{"n_head": 5, "d_mlp": 192, "init_std_down": 0.00685, "doc_mask": true}
MLP neurons of a small language model. Each row is named by its layer, matrix (gate and up: input weights) and neuron, and shows model dimensions 32-127. Each number is 200 + 40 x the weight over its row's rms, rounded and kept within 0 to 999. A neuron's up and down rows have the sign that makes its largest values positive.
After each neuron's rows, "fires on" lists the tokens most often at its 100 highest values on Wikipedia text that the model never trained on. A number after a token or word is its count.

L10.gate28,220,163,197,220,147,257,229,129,206,262,128,210,190,240,208,176,232,210,238,206,204,164,167,143,194,224,228,143,146,205,237,187,237,183,195,167,145,324,221,232,207,247,188,205,134,154,249,213,229,243,159,222,242,182,203,144,124,224,194,128,119,190,220,189,167,246,185,213,165,217,222,213,218,131,170,230,241,181,269,220,236,230,114,217,203,225,131,157,233,246,191,237,251,217,143,169
L10.up28,143,168,234,199,227,144,184,217,177,196,158,222,153,253,214,223,135,152,189,280,81,191,193,238,188,196,176,221,200,214,232,162,177,264,207,164,213,224,253,202,162,221,194,240,189,113,204,250,119,236,178,205,200,183,312,195,132,228,199,224,242,256,260,197,159,124,179,218,212,260,154,184,202,201,184,209,172,124,211,211,204,240,188,165,190,255,213,222,196,197,169,175,283,228,190,175
fires on: "ol" 24, "al" 17, "am" 14, "ar" 10, "on" 9, "aj" 6

L3.gate123,296,177,151,224,200,200,165,175,196,226,170,184,190,218,228,187,267,161,141,137,192,116,139,273,187,206,171,201,217,178,200,211,191,297,182,183,212,153,214,166,202,275,207,138,128,192,178,162,149,172,245,228,219,244,188,214,212,269,181,193,173,187,212,183,197,249,154,229,182,145,206,268,206,247,206,209,232,227,181,256,173,222,163,214,118,130,235,239,176,198,168,225,250,213,166,175
L3.up123,218,198,105,243,247,178,121,247,254,260,185,160,225,241,205,201,165,177,193,196,173,224,209,234,189,235,266,143,155,191,174,178,252,226,216,270,231,240,186,236,181,88,162,269,240,225,213,239,159,193,191,191,203,213,211,172,216,168,216,231,230,253,143,181,196,140,205,124,213,188,178,178,165,295,204,173,234,173,278,240,192,195,177,202,189,95,227,219,153,125,201,229,194,267,200,236
fires on: "ar" 85, " War" 15

L8.gate64,175,193,160,186,202,266,113,198,165,140,203,172,216,174,161,261,240,167,142,187,204,194,221,240,114,199,147,201,97,164,215,196,230,226,174,188,137,227,192,174,208,121,221,191,137,184,213,176,264,194,191,134,176,192,204,224,210,233,141,213,150,187,240,200,155,171,181,184,180,232,206,224,156,194,196,148,231,194,245,178,264,254,210,168,218,184,194,156,178,224,232,285,272,279,323,154
L8.up64,205,264,164,234,248,211,303,138,156,254,198,186,198,236,173,193,194,261,176,257,266,235,189,131,270,201,180,196,190,178,229,205,276,148,199,143,205,220,230,173,146,241,217,166,208,262,232,208,184,174,142,212,171,268,227,166,185,226,148,148,191,159,246,193,183,202,252,130,197,153,196,262,172,220,111,206,197,194,225,230,181,170,166,122,218,245,225,153,153,181,90,149,161,214,282,213
fires on: "h" 18, "ed" 14, "er" 13, "f" 10, "el" 8

L3.gate99,184,268,243,161,209,235,224,179,247,194,178,157,165,222,188,198,146,209,195,218,217,237,160,275,211,164,213,168,203,176,172,298,218,237,244,201,233,231,199,216,161,199,172,166,282,210,186,217,192,238,205,163,145,221,171,238,231,221,231,274,178,231,192,216,101,158,282,179,194,245,180,185,129,221,170,146,146,195,265,189,202,185,191,186,122,250,190,123,219,183,200,171,164,167,219,161
L3.up99,194,205,141,204,193,169,253,208,202,180,146,229,216,162,180,163,242,166,189,137,279,189,177,195,224,198,224,170,234,183,180,165,182,209,243,230,242,210,166,186,194,196,230,183,249,217,216,214,178,172,151,238,147,110,137,199,168,209,179,130,158,243,236,237,260,230,216,210,202,154,210,285,252,213,154,181,265,223,243,187,213,250,87,217,242,240,178,139,180,190,247,180,223,194,210,282
fires on: "and" 77, "in" 16

L7.gate128,170,193,192,189,169,209,191,208,242,222,120,167,233,160,203,169,249,219,181,122,162,240,205,118,235,133,209,212,155,193,187,229,242,184,234,285,166,195,200,228,243,190,265,163,124,220,253,138,159,185,182,166,237,196,227,189,206,166,144,271,147,199,202,136,165,133,231,210,272,236,233,175,170,180,181,249,253,247,273,306,231,203,218,276,187,164,147,178,245,135,155,126,242,245,162,158
L7.up128,195,212,241,203,222,229,163,247,236,159,145,222,219,196,248,143,169,158,85,193,139,182,167,224,226,182,212,191,165,198,192,177,269,176,175,218,179,244,170,187,185,228,197,183,181,156,237,191,246,195,252,204,178,164,220,227,315,295,180,254,155,190,195,208,212,248,185,176,138,199,197,242,180,293,129,253,100,169,190,145,248,168,215,101,216,212,163,181,229,177,176,184,199,180,203,198
fires on: "es" 12, "ong" 12, "ity" 9, "s" 9, "e" 8, "ub" 7

L8.gate95,177,154,220,176,224,177,147,155,202,200,179,258,226,208,209,133,190,223,203,264,209,223,266,253,151,219,219,150,245,185,200,197,261,219,217,175,160,171,221,199,199,132,235,288,215,89,202,254,165,192,121,208,287,180,167,136,176,168,203,215,266,213,259,212,191,151,165,213,114,179,184,183,137,153,180,179,182,182,152,262,221,249,187,141,178,143,226,211,238,201,185,210,244,254,205,194
L8.up95,163,226,143,184,200,150,202,184,197,182,205,203,217,195,233,214,207,183,186,294,182,208,175,208,220,196,190,195,311,176,197,172,178,200,249,176,182,282,152,218,131,169,214,137,211,192,183,144,225,154,224,221,165,139,162,281,191,214,143,249,235,131,262,219,156,217,218,261,283,158,82,177,198,233,251,156,144,183,176,192,193,172,207,174,211,187,213,239,176,190,219,169,234,197,213,183
fires on: "v" 36, "ed" 17, " the" 13, " to" 6, "or" 4, "er" 4

L9.gate21,197,169,201,213,224,257,185,164,221,209,261,157,197,228,226,177,244,177,265,180,174,277,245,167,208,229,200,300,118,204,228,226,187,239,129,168,204,253,273,165,104,101,195,178,179,194,235,226,143,167,174,183,219,235,217,196,198,115,214,178,192,243,232,140,176,249,191,117,228,248,226,236,231,234,162,171,103,176,254,255,213,188,199,245,154,229,209,260,219,163,202,271,168,295,254,148
L9.up21,83,276,238,164,167,168,219,182,154,261,144,215,167,238,207,207,185,147,140,200,192,156,147,215,209,140,235,202,121,173,219,231,287,168,137,206,228,187,202,186,238,245,234,214,236,190,258,212,242,169,180,242,161,304,145,225,217,180,164,92,193,211,251,234,205,217,223,158,214,177,193,280,235,200,279,206,163,198,187,187,190,232,222,285,237,192,202,234,191,222,236,138,208,138,185,73
fires on: "ed" 37, " al" 9, "ated" 9, "el" 6

L8.gate82,185,194,241,263,140,245,133,206,205,164,208,160,129,314,293,172,189,276,158,158,210,221,153,210,189,222,227,200,229,100,179,184,190,210,201,177,238,202,222,232,204,228,206,256,152,207,162,173,203,262,230,250,188,187,129,252,191,178,231,231,187,222,160,226,205,166,184,223,276,254,186,165,160,245,115,178,176,176,140,242,212,204,150,204,192,150,207,195,177,163,205,168,176,215,187,182
L8.up82,159,153,254,220,251,270,263,259,246,177,193,296,259,149,195,242,196,171,158,135,155,244,210,165,231,252,173,196,165,221,220,194,230,204,151,178,178,216,93,204,199,249,243,164,249,230,210,228,227,241,185,212,158,238,205,168,139,235,315,163,176,215,200,266,261,160,230,255,172,183,201,248,184,234,238,236,228,225,199,193,263,225,192,173,194,158,182,132,197,142,168,173,240,255,212,160
fires on: "g" 33, "in" 17, " reg" 11, "-" 8, "o" 8, "igh" 6

L3.gate134,173,126,235,219,182,295,192,211,216,192,182,270,120,226,187,181,188,172,113,187,228,187,171,153,173,169,165,196,193,218,174,260,231,148,198,192,186,221,272,178,148,233,167,203,138,205,216,262,186,234,211,153,262,218,189,235,253,194,130,172,303,187,177,204,214,211,122,279,195,206,240,178,261,227,231,185,144,219,113,312,172,197,213,141,257,238,291,242,226,234,187,175,197,221,134,262
L3.up134,255,195,215,150,164,301,187,145,145,156,183,255,147,159,273,194,210,209,198,173,232,162,203,157,212,167,222,239,224,138,247,179,207,217,147,232,211,239,229,175,188,234,218,188,147,160,213,253,217,168,191,160,273,191,242,138,159,146,229,224,230,173,202,170,241,221,188,204,276,240,238,236,164,264,132,197,173,215,195,238,176,158,215,247,179,213,267,266,145,184,199,152,154,228,179,230
fires on: "ec" 87, "uc" 7

L7.gate7,153,209,208,249,180,256,162,206,196,170,253,182,188,181,188,177,125,211,210,210,125,179,214,195,262,208,174,187,254,205,182,271,224,183,238,254,215,174,189,196,183,221,157,170,185,199,188,241,117,209,282,190,114,150,148,196,137,185,258,226,157,207,245,256,195,219,210,214,198,264,179,201,243,237,188,191,284,212,279,140,215,202,217,206,154,200,209,166,212,183,120,206,234,167,211,231
L7.up7,205,249,189,158,246,144,172,165,278,195,159,227,180,193,139,273,139,171,108,259,238,183,200,202,198,225,191,205,226,173,194,185,261,205,227,135,188,237,257,158,193,211,255,212,235,208,254,127,216,160,220,287,253,239,105,154,152,137,164,146,227,178,211,231,191,264,143,235,146,175,142,162,195,211,204,197,167,131,180,149,166,192,128,181,229,208,175,190,198,211,186,249,207,195,212,252
fires on: "." 61, "and" 29, "st" 6

L9.gate188,252,244,175,168,192,200,183,116,311,227,181,147,196,142,160,194,205,232,237,211,196,198,211,173,238,179,208,201,201,200,209,252,262,197,132,208,241,275,199,161,172,181,132,201,167,255,222,189,266,205,179,193,125,226,162,277,176,186,208,239,221,130,190,234,162,149,167,213,211,148,185,218,162,196,148,168,253,181,188,248,161,99,238,155,190,179,215,133,172,158,196,349,221,189,152,165
L9.up188,227,164,215,257,281,211,194,125,265,190,194,169,219,175,199,222,164,207,272,212,156,247,178,174,216,141,242,235,153,258,233,240,162,147,168,154,172,215,126,127,227,194,183,200,137,225,204,200,176,115,206,228,148,231,254,203,199,250,184,184,257,180,138,175,204,160,227,139,153,201,245,256,180,122,237,179,235,228,170,222,183,166,197,213,99,193,263,150,231,266,205,255,230,188,266,162
fires on: "op" 37, "ag" 18, "ip" 9, " G" 9, "ap" 6, "et" 4

L7.gate166,209,218,189,205,149,230,129,177,241,196,267,182,205,173,171,178,215,183,225,231,180,229,180,187,175,201,218,210,157,185,230,251,174,209,170,137,274,211,228,239,187,235,153,183,235,195,201,239,170,217,139,209,215,177,124,222,229,160,200,76,188,166,165,137,256,205,262,213,189,184,184,280,162,200,135,135,283,150,178,252,210,236,188,109,205,216,182,159,145,182,226,202,238,221,211,130
L7.up166,234,187,299,216,217,157,204,265,145,131,261,179,186,164,220,177,204,194,267,214,215,239,204,214,241,222,267,104,239,141,242,192,214,265,165,240,208,229,197,260,189,259,182,212,236,201,146,78,199,154,216,153,163,209,176,172,193,148,259,224,212,155,256,181,182,243,194,141,193,238,179,163,172,245,208,232,200,212,235,155,299,167,236,208,208,144,219,210,273,198,184,202,199,179,240,192
fires on: "ill" 12, "ound" 11, " found" 11, "all" 11, "ased" 8, "ced" 6

L7.gate4,195,129,252,188,165,209,237,137,144,204,218,151,172,229,153,187,226,197,184,181,249,197,220,183,229,159,189,182,182,205,206,251,205,289,221,194,148,226,276,159,206,254,196,167,135,226,216,192,174,146,177,177,187,126,201,187,205,297,172,201,211,188,158,148,234,226,185,203,274,227,125,188,196,275,264,205,264,211,193,231,178,159,88,229,217,180,234,176,201,152,222,131,167,281,230,223
L7.up4,172,203,227,181,198,242,204,261,108,215,156,300,213,276,248,161,218,180,252,139,204,161,216,210,229,154,194,150,189,228,187,211,195,256,159,197,169,201,257,201,164,245,211,189,235,105,232,196,209,239,218,224,230,199,227,175,147,213,300,201,252,241,165,239,200,245,176,201,221,180,215,146,196,170,214,193,205,135,173,187,148,194,200,178,145,228,262,189,217,177,134,123,254,196,197,291
fires on: "e" 32, "l" 31, "on" 19, "ol" 13, "p" 5

L9.gate159,156,218,309,200,231,226,125,200,192,153,226,175,212,193,147,235,247,174,170,219,224,249,214,185,174,262,194,162,186,231,180,236,181,167,239,201,163,219,125,219,232,195,229,230,177,180,266,150,236,202,239,213,147,231,163,281,133,254,211,177,251,227,177,106,189,252,183,197,164,121,268,224,234,133,235,270,192,164,261,227,204,208,172,250,225,146,208,183,142,215,164,235,208,226,127,242
L9.up159,131,220,229,249,165,208,204,238,226,162,217,202,191,160,176,174,205,183,223,196,188,265,229,148,205,213,208,226,164,247,179,198,245,213,219,137,231,229,143,179,200,227,229,161,128,162,173,203,164,205,173,250,272,206,161,267,190,189,284,198,108,183,182,203,221,228,198,194,162,223,198,306,180,214,168,236,222,157,283,216,214,233,192,220,151,56,154,213,199,262,114,266,143,221,216,281
fires on: "t" 31, "e" 16, "ent" 11, "le" 10, "ber" 10

L7.gate62,239,123,181,194,233,241,77,182,198,174,226,196,216,300,281,227,134,206,171,185,208,257,273,188,225,225,192,210,239,193,238,230,142,145,261,207,208,233,172,129,184,169,233,222,181,177,220,203,179,185,230,131,175,184,207,235,141,232,166,174,151,263,153,287,165,225,232,200,229,168,211,228,171,230,216,209,156,238,182,175,230,233,225,276,233,215,224,212,221,198,126,145,159,196,178,199
L7.up62,178,142,193,191,280,192,282,249,166,136,207,265,233,268,284,235,148,200,193,133,206,222,270,194,210,189,192,172,199,166,203,243,113,113,272,213,183,265,240,103,230,225,178,231,224,163,220,206,198,163,205,179,219,189,192,244,176,268,172,199,184,195,187,197,205,145,127,130,238,199,231,209,186,204,206,197,207,259,175,164,176,148,240,254,213,189,259,203,230,249,144,217,136,173,299,213
fires on: "er" 35, "ch" 26, "h" 12, "ing" 9, "th" 4

L7.gate115,201,177,197,192,179,225,247,248,237,177,249,198,167,195,155,204,172,170,163,266,178,168,176,118,161,234,212,232,209,137,148,105,205,211,207,231,189,195,182,235,220,264,148,112,156,199,231,171,210,241,214,269,168,171,192,209,279,223,153,200,213,169,144,238,178,134,168,191,122,195,250,232,189,121,283,230,190,236,157,246,214,122,167,179,127,195,225,154,264,104,176,193,233,198,223,200
L7.up115,228,167,202,182,146,213,207,143,148,218,221,176,198,219,166,237,183,200,194,258,213,270,179,209,158,215,203,200,214,235,238,232,241,176,160,172,208,133,251,166,205,152,152,229,168,258,175,200,245,243,128,171,140,211,216,257,237,251,161,268,243,203,200,236,170,211,229,169,214,151,221,208,162,242,182,214,292,237,226,215,192,236,228,187,196,176,157,178,231,176,210,205,197,221,261,205
fires on: " P" 35, " R" 16, " B" 14, " J" 10, " Br" 10

L9.gate184,185,279,213,225,145,185,154,175,146,158,178,202,196,212,217,193,162,240,140,207,175,199,248,177,144,174,243,270,271,203,207,181,224,159,214,169,229,223,216,142,146,135,99,114,200,145,218,171,81,203,202,191,152,203,190,136,210,253,176,221,249,231,210,186,238,199,172,164,189,199,253,151,241,240,193,227,203,182,166,227,222,271,258,281,230,274,135,254,188,162,269,231,179,230,190,237
L9.up184,228,245,228,264,212,175,204,228,205,130,159,144,155,189,209,76,241,202,211,210,182,176,214,200,211,212,162,222,203,242,255,235,225,204,117,99,240,168,137,221,257,242,216,203,190,191,220,224,156,227,264,154,235,210,220,269,244,181,194,238,263,229,167,210,156,116,241,147,193,152,194,225,223,194,283,207,179,226,164,175,97,153,182,166,224,204,234,149,184,212,284,261,138,183,222,158
fires on: " one" 20, "en" 15, "l" 13, "one" 7, " 18" 7, "le" 5

L3.gate45,214,206,163,179,213,161,256,224,171,225,265,132,212,245,139,254,124,246,193,193,207,253,229,257,188,202,164,186,222,201,278,216,231,214,198,208,208,197,189,184,217,158,112,242,226,224,194,217,177,197,189,157,280,118,258,153,236,151,244,179,178,220,205,146,180,250,249,112,196,250,209,245,271,249,176,174,232,158,174,184,179,208,236,258,157,209,197,148,189,242,191,302,183,129,248,143
L3.up45,229,208,142,196,148,161,219,276,147,194,189,157,159,222,184,217,177,177,139,212,211,250,230,220,215,300,152,128,192,206,251,245,251,233,226,208,201,198,192,198,139,213,199,203,193,185,176,244,100,178,150,145,151,200,234,132,165,198,220,194,213,251,224,256,180,210,252,105,185,235,214,157,222,270,185,142,266,223,154,163,143,211,198,242,161,161,230,139,223,231,184,257,193,109,182,199
fires on: " ass" 31, "ss" 29, "ound" 18, "ass" 16

L7.gate109,299,187,243,288,206,200,183,173,153,155,184,229,177,223,143,207,227,191,234,249,173,126,156,238,175,211,221,203,112,227,171,268,146,203,240,192,231,193,179,118,216,199,57,222,155,211,211,204,191,184,151,153,245,204,248,192,175,254,169,155,229,217,229,191,218,179,206,245,242,261,232,225,195,207,222,149,161,245,182,278,92,181,150,184,167,176,216,191,245,170,139,173,165,227,250,217
L7.up109,253,210,161,202,115,189,166,197,106,224,227,207,175,309,248,232,152,205,228,207,204,211,234,189,116,181,153,219,150,196,256,263,192,231,191,171,196,171,227,172,169,92,158,207,264,133,158,217,192,153,235,225,202,176,221,218,182,184,214,202,114,206,180,242,216,193,225,208,211,240,203,238,220,261,218,165,240,194,202,194,235,274,224,184,195,177,153,221,236,164,239,230,165,212,156,149
fires on: "reat" 18, "ge" 11, "all" 10, "ir" 6, "ar" 6, "ial" 6

L9.gate93,175,271,167,208,242,156,217,237,270,180,158,233,136,245,230,195,248,232,121,231,161,192,171,162,201,174,237,203,173,222,152,231,277,171,159,242,195,210,129,210,111,257,247,213,167,203,155,250,130,208,211,209,190,206,178,182,266,220,186,227,119,160,173,203,202,149,163,175,149,219,203,215,238,215,253,225,167,224,91,202,268,211,141,215,171,122,224,185,166,188,162,193,192,215,125,231
L9.up93,181,134,179,171,135,195,254,260,182,250,151,224,187,218,255,133,204,257,143,168,200,211,244,199,152,198,191,218,190,141,210,295,250,214,133,271,164,164,130,197,235,257,194,192,223,271,206,192,205,164,210,145,153,136,175,235,244,267,159,167,208,238,207,278,122,108,179,166,200,219,200,174,154,164,205,217,140,226,171,261,237,276,234,216,191,166,265,167,146,166,169,143,221,220,226,182
fires on: "er" 23, "om" 15, "per" 9, "og" 8, "it" 7, "ist" 6

L7.gate86,194,220,214,222,185,257,166,208,204,161,260,122,195,224,207,242,199,195,229,183,210,143,219,226,136,172,169,164,131,241,247,223,140,202,174,182,270,209,225,126,292,259,237,172,215,248,117,233,181,213,251,206,158,173,220,219,240,179,225,194,163,245,208,247,178,187,195,169,242,234,221,282,150,211,263,184,189,179,159,246,193,215,139,142,122,183,237,198,254,204,212,182,206,139,243,205
L7.up86,237,261,194,209,166,173,143,237,202,189,174,230,277,266,179,139,124,210,234,199,141,181,149,190,213,166,143,169,139,188,194,239,112,224,202,189,204,143,212,265,285,161,150,321,208,124,139,244,187,210,214,155,240,191,158,167,254,204,238,226,211,129,240,211,183,231,178,212,164,227,154,215,201,288,159,262,171,145,222,205,176,187,227,225,240,214,174,183,159,162,202,123,238,230,156,195
fires on: "on" 19, "in" 14, "out" 9, "ar" 9, "id" 9, "n" 8

L8.gate136,127,186,268,199,203,195,186,200,241,197,250,232,164,206,230,219,244,193,207,187,162,184,204,209,171,178,144,187,160,176,320,216,140,177,158,224,158,200,248,213,226,163,189,237,161,257,180,251,185,175,223,221,188,259,209,259,137,257,242,195,293,171,164,143,239,353,202,240,237,235,249,186,268,201,149,171,210,222,185,186,174,190,276,202,223,191,184,262,168,231,179,141,227,196,247,258
L8.up136,204,259,139,205,242,274,167,222,223,253,215,187,249,219,254,175,264,249,168,139,191,170,143,154,192,172,208,216,187,245,219,169,186,182,261,230,141,261,168,212,284,270,256,228,238,268,154,215,174,198,206,184,183,131,175,166,227,137,185,166,186,222,178,239,194,123,164,224,215,145,219,198,200,215,172,171,157,236,161,207,250,201,179,184,185,299,164,190,221,241,173,137,211,248,185,150
fires on: "es" 26, "f" 23, "as" 16, "w" 6, "est" 5

L7.gate102,228,184,183,141,213,282,167,200,186,220,244,221,156,194,199,266,219,209,195,215,173,146,173,197,142,225,219,159,219,178,137,178,221,134,177,153,185,217,139,192,182,165,190,141,204,187,199,147,238,242,172,249,176,205,177,185,167,237,148,198,184,251,165,242,209,169,189,179,256,212,208,295,219,202,231,168,230,238,179,230,260,154,215,199,75,194,219,159,257,147,182,295,215,127,223,199
L7.up102,200,223,203,204,219,217,229,228,218,244,230,135,216,230,235,214,233,191,144,252,186,229,145,221,231,195,184,182,189,163,207,237,208,212,198,200,191,179,238,240,269,213,218,199,167,224,203,207,255,307,193,169,155,166,167,253,256,199,212,238,216,125,220,115,140,191,186,144,162,164,180,204,180,212,274,217,177,216,134,223,183,205,112,140,150,138,157,145,278,92,201,201,154,175,258,225
fires on: " D" 22, " M" 14, " T" 7, " P" 7, " Ind" 6, " J" 6

L9.gate80,254,114,212,191,174,205,126,133,158,185,227,168,196,187,211,191,240,217,261,173,155,202,191,200,179,259,263,218,217,154,206,166,209,209,226,157,149,155,234,191,189,225,234,189,207,209,230,227,214,146,196,303,206,172,235,166,209,226,121,242,167,191,133,259,153,192,146,230,200,224,179,176,219,143,197,95,150,254,223,178,222,236,155,150,305,268,251,165,242,219,168,170,264,202,235,176
L9.up80,148,195,193,188,228,284,206,240,181,166,192,241,228,252,258,176,199,240,185,166,156,292,215,264,170,213,239,279,174,225,196,151,281,145,216,182,226,227,184,170,196,224,213,228,152,169,232,247,198,245,207,178,208,198,172,295,68,258,246,222,193,243,116,212,244,199,228,186,254,221,238,196,230,160,272,139,216,169,190,188,236,176,251,163,231,169,249,192,205,183,124,196,176,213,235,215
fires on: "or" 36, "x" 18, "ens" 9, "h" 7, "an" 6, "er" 4

L4.gate5,173,252,172,178,161,216,175,245,242,248,213,235,205,157,178,205,167,134,271,206,203,208,194,191,201,147,219,265,219,188,238,183,171,193,127,172,268,140,181,200,249,167,196,164,107,141,241,146,189,175,239,206,220,211,89,215,134,140,156,149,190,220,176,180,193,221,236,121,212,121,121,156,269,169,187,189,171,210,249,145,248,278,186,213,287,242,200,213,253,184,92,197,174,216,214,235
L4.up5,269,240,223,212,186,194,291,240,242,125,194,226,165,236,249,324,174,199,212,228,152,150,259,197,186,222,164,207,171,201,207,219,176,191,136,194,196,142,203,142,230,229,146,227,180,73,199,253,154,140,188,162,201,164,132,230,134,165,269,217,130,185,210,191,180,225,253,132,194,191,208,140,246,183,145,246,176,260,208,136,186,174,186,170,193,187,221,153,179,209,184,192,240,221,201,246
fires on: "im" 39, "i" 19, "iet" 13, "ed" 13, "=" 6

L4.gate172,147,247,206,175,191,253,170,179,228,175,261,192,134,161,177,269,146,252,187,137,106,208,191,189,230,188,203,185,161,194,215,232,213,182,260,181,216,231,253,244,222,247,215,255,231,125,270,257,172,205,157,212,190,158,204,230,199,163,296,194,195,214,243,190,189,194,287,207,226,173,219,266,214,199,258,202,111,177,212,162,273,203,225,204,173,183,131,226,267,144,201,242,171,157,201,177
L4.up172,236,219,169,178,235,234,182,250,194,161,207,171,176,192,173,216,199,301,283,180,214,189,157,223,254,204,198,169,181,274,194,279,150,185,270,260,218,221,235,141,236,245,165,160,157,164,199,181,171,259,219,225,172,90,195,183,162,188,170,106,211,187,260,192,255,189,241,229,238,166,200,197,179,193,237,270,236,232,207,216,190,166,182,161,185,125,144,179,216,209,195,194,176,240,226,246
fires on: "a" 68, "in" 14, "at" 10

L3.gate6,186,209,186,195,245,182,204,192,176,153,189,205,178,250,181,249,173,195,223,203,243,183,201,203,152,158,150,179,182,201,155,246,234,205,203,179,187,170,269,243,187,173,199,169,178,203,207,208,218,242,190,154,210,211,146,149,114,238,276,141,191,230,225,166,179,235,211,194,156,121,157,128,242,145,196,143,240,210,194,118,175,143,310,266,201,238,223,177,201,180,141,229,300,205,210,215
L3.up6,269,167,212,219,215,160,235,198,156,105,228,202,167,226,149,189,186,177,256,238,212,168,197,175,134,124,170,191,213,220,186,265,158,186,231,187,147,154,231,239,191,174,239,177,195,212,233,226,248,114,244,173,242,200,124,191,214,172,220,153,216,213,219,214,203,231,201,147,182,102,225,156,228,135,184,118,190,230,169,182,213,122,219,250,174,212,185,174,224,181,204,248,242,215,185,225
fires on: "=" 46, "th" 22, "iet" 7, "erson" 6, "orn" 4, "d" 4

L3.gate30,196,211,159,167,243,155,203,252,255,235,165,147,219,159,194,202,213,209,219,230,192,229,119,127,225,149,244,205,182,187,161,210,309,190,179,93,35,234,258,260,197,202,188,208,207,180,177,197,237,239,238,222,131,141,189,209,157,158,232,192,153,254,240,241,183,207,198,169,193,149,238,246,226,213,199,205,207,180,248,205,225,170,224,188,227,221,181,164,224,219,194,270,186,277,268,209
L3.up30,256,168,226,217,167,227,243,183,226,199,172,173,183,247,268,187,224,216,209,181,196,166,179,170,209,229,242,216,221,161,172,233,284,191,175,179,88,316,218,205,258,214,176,211,230,155,236,154,160,237,259,172,177,175,247,236,115,162,234,194,213,163,267,182,186,218,222,209,190,192,197,209,195,274,163,253,222,211,203,177,195,176,148,153,183,165,223,164,163,121,163,214,163,200,195,248
fires on: "A" 34, "D" 24, "S" 15, "P" 11, "c" 7

L8.gate187,210,222,188,238,217,151,182,201,257,129,198,211,202,138,172,159,215,243,256,179,101,165,156,116,162,257,198,220,223,254,255,197,273,187,177,190,192,217,221,221,184,113,231,174,168,196,255,227,222,143,153,198,182,201,190,233,115,252,174,215,255,172,189,204,193,179,190,189,209,173,198,269,108,224,209,310,230,209,219,284,197,172,232,211,276,165,243,165,197,192,154,171,244,208,182,237
L8.up187,215,174,180,252,130,187,189,203,241,229,198,262,188,148,235,138,215,202,172,118,142,214,128,128,195,183,178,178,189,161,206,172,237,196,244,256,161,212,172,205,242,159,294,198,224,247,171,215,208,203,196,216,141,175,214,237,128,281,176,280,129,214,191,210,181,139,283,228,170,114,209,183,249,235,217,206,216,204,230,214,245,192,168,116,264,163,211,167,239,205,152,276,221,250,188,291
fires on: "e" 16, "a" 16, "ent" 11, "es" 8, "al" 7, "le" 6

L8.gate151,173,248,148,170,285,129,210,166,210,231,216,229,200,206,137,239,180,145,141,238,174,179,188,89,245,256,168,192,241,236,246,183,241,137,193,152,132,233,204,157,148,180,205,166,240,213,203,288,213,278,201,257,217,159,194,241,207,207,207,158,261,184,174,211,218,210,232,192,195,251,196,206,112,190,165,113,212,169,164,185,172,259,150,230,187,208,153,217,247,237,168,231,189,175,230,154
L8.up151,212,143,342,207,195,109,249,232,140,206,250,172,208,210,162,231,193,219,309,222,221,184,169,94,218,216,180,210,105,188,237,207,223,235,162,161,183,202,238,242,239,187,161,223,122,181,229,183,134,182,185,196,234,187,190,182,192,138,169,200,257,147,197,196,233,212,235,187,187,171,228,228,152,189,182,200,164,221,199,225,266,136,219,204,183,143,254,206,195,272,240,250,224,177,183,219
fires on: "ed" 69, "ased" 15, "ated" 7, "ced" 5

L5.gate143,210,193,148,165,214,229,202,171,184,173,240,207,126,227,248,167,192,267,180,218,218,204,198,285,199,241,218,125,225,166,193,220,253,238,242,69,211,219,164,207,120,199,174,210,210,185,245,198,309,176,215,221,142,149,222,142,174,228,287,202,171,194,170,190,193,258,204,256,233,180,243,135,266,195,202,179,145,208,206,189,219,185,219,140,237,230,168,145,246,177,185,256,173,297,220,200
L5.up143,161,228,214,182,171,199,276,130,199,199,158,210,146,218,197,190,220,182,251,282,245,211,239,217,175,253,198,176,205,154,143,182,225,222,185,118,237,167,137,188,174,221,202,245,228,138,257,245,227,162,173,212,151,126,219,200,241,194,152,245,228,176,268,179,183,188,190,194,196,134,235,81,254,230,225,218,128,215,191,176,254,242,210,188,271,208,225,147,152,119,157,187,217,236,196,262
fires on: "A" 88, "I" 8

L8.gate13,155,174,223,204,225,186,183,263,171,300,170,288,142,225,167,202,172,109,170,237,207,251,212,246,214,216,267,154,145,127,207,150,127,243,144,177,106,217,239,180,120,162,198,248,216,193,183,215,218,175,130,220,223,165,126,228,199,193,145,192,186,165,86,208,189,183,183,177,162,190,237,175,222,195,226,227,152,188,153,229,198,216,185,239,182,194,217,226,170,220,199,198,243,237,216,203
L8.up13,132,182,214,180,145,183,191,242,185,222,202,289,257,126,114,172,253,225,168,221,142,211,196,199,206,167,199,199,185,188,198,203,193,200,185,180,104,185,208,211,220,222,243,204,213,205,138,267,233,184,200,205,234,169,177,226,244,255,184,187,201,211,213,224,151,125,262,270,199,192,168,196,233,207,263,199,194,200,203,134,164,262,179,165,237,161,172,195,207,245,221,114,213,178,218,117
fires on: " ar" 44, "og" 17, "v" 8, " =" 8, "er" 4